{"head_dim": 64, "d_mlp": 768, "norm": "layernorm", "parallel_block": true, "init_std_down": 0.00401, "optimizer": "muon_variant", "lr_mult_o": 1.5, "decay_fraction": 0.665, "train_tokens": 360800000}
MLP neurons of a small language model. Each row is named by its layer, matrix (up: input weights) and neuron, and shows model dimensions 0-159. Each number is 128 + 32 x the weight over its row's rms, rounded and kept within 0 to 255. Numbers have three digits each.
After each neuron's rows, "fires in" lists the words (lower case) most often at its 100 highest values on Wikipedia text that the model never trained on.

L3.up34:101129119107092144115128121133092105150125174079095187171136066179199110179156134167123155173113194163167100129126080170150169122147114107148104103128138121092075166144098131125077107096087166147113112168104174152068144186133157097062103130133117119062125136174149152164169087177111072110092141134146095123112155126124136105106042106146135152130146063138076150163126134076156125118133178029093107124091118107103114138087113123117138133148133172149148152153108149086165184135090131
fires in: "played", "play", "park", "temple", "like", "featured"

L3.up424:162120108141118150152045121074075162131071154102174179199130153078135133165150121116130096119138110145087115058130178095156136083122145054097128154151126159098168154106136182126112131146106125135084177072117135193127111113109186150102120149138138105160195113178129104110112124178163127119155127158155109085117156063135183045109085140093157146152176145139169171143146135148110139086123152098147073172116151155140101182124141095106148128161142142168081092118098147085083142131085167
fires in: "that"

L3.up69:097158130115130101157114151113156159173127136169143159136076153084177085137103113160144087158162167078061088138140144118098169122171100115120168126177142121102122196122114144090133120119079166097144119113150167173090103107136134092196121128132157151044170144101118171114133148141194113101154095177117115097128091033140201115087085099079136135161110165095127178183151098103154153139127181135147141119140117122145100180106150127080121114172105172109160047179123122081154150110118099
fires in: "new", "united", "county", "newfoundland"

L3.up711:142068112135055140136099090144157155092126107168064098087104208148098100165067128115103176139126114149136103156139196174180121164095136171107098074092136141072147181164122179165107124103130192152068184162117141176173144104092127120134073119140054152170153137096166146088091148105097120142137103149110111120102158148200163120103142132151135110118100093134129207112178141144115132134153103124122181087138157150155122136165158185122136124144112139132124172066168109118115074125142124
fires in: "born", "moved", "move", "ferencváros"

L3.up260:086139097171157126122113107117068138135130167076138137189145226133139127156074124116143150124115179182107121143119115123105181124133084103100140077108171107165130106106142132054113178137109100130123127148167165175146123123127147048084126190078083105100132117078079140177091164137095132132135106130137216117162112139133099156155103160119103112131184097099160149090178149126174123039098151108122105156151124083123132193145174122165080109123068085111108123112160141171101151103134150
fires in: "the", "top", "described", "featured"

L3.up621:113057146128123146158127141183158137190142155141170130153155087086143160139084112112098131098163144143165123126186122185122151102167145055061109084100095143085113063095159145073181127091155050086109119136092124133121155159169124119167199157091144126143122167135109112064107134113095070025152131133072086154135127106118129124147182157125111127090160075139114091141129163128092110135158101132143121130159099165166125149176145096144134130117128133184121156096172074110107107115133188
fires in: "there", "born", "since", "children", "mid"

L3.up191:086105119039154130179098167070110155094129104139098139130142129109140096097092120114094191093110084134143059139104065112175095146197108146129177103163132116098126158105135155087137087160153105184085134130134131164118173089117124044094129155125159144082190223136158129077082142186101149117091122124132157074084148180153158160148140121105142149081111084163067085168156111135141115112173081161137126103142124130129129123140154162076125132140096156117143110157134123124113152103078173
fires in: "at", "elvis", "el", "elko"

L3.up325:138105195129111111156092134150135136080112127200183093088135110182145139205139124144135136169098096111122136129121171120140176133070109141119123087125108158080085124125079141142129093129113132118076091163098140132095194120078203141115182136100164143153093126159119121141138125178147124169166151120127165039133120114112139153148162108121152114149085130169039119062165129158065143124103123113110176126095058141167125106202146108106132079123121112214166093090124117124097155142115166
fires in: "he", "we", "heat", "it", "i"

L3.up605:103079131082148138122178079127164164133177122089161106131093155130093153163161103149133149114150080114144165144148147084155140177103118093124189136180104175211127143061085150128147120160136157131072062095114149189126168160105116179101138151142117167132135121125160086172148113131141141104131187140098118138163080083115118079115174113123114163066131115149138143171117113145137104158137074125055195080120113169083158124113110096133113121163088084155128155145155078148128236161111119
fires in: "league", "no", "organization", "war", "board", "bowling"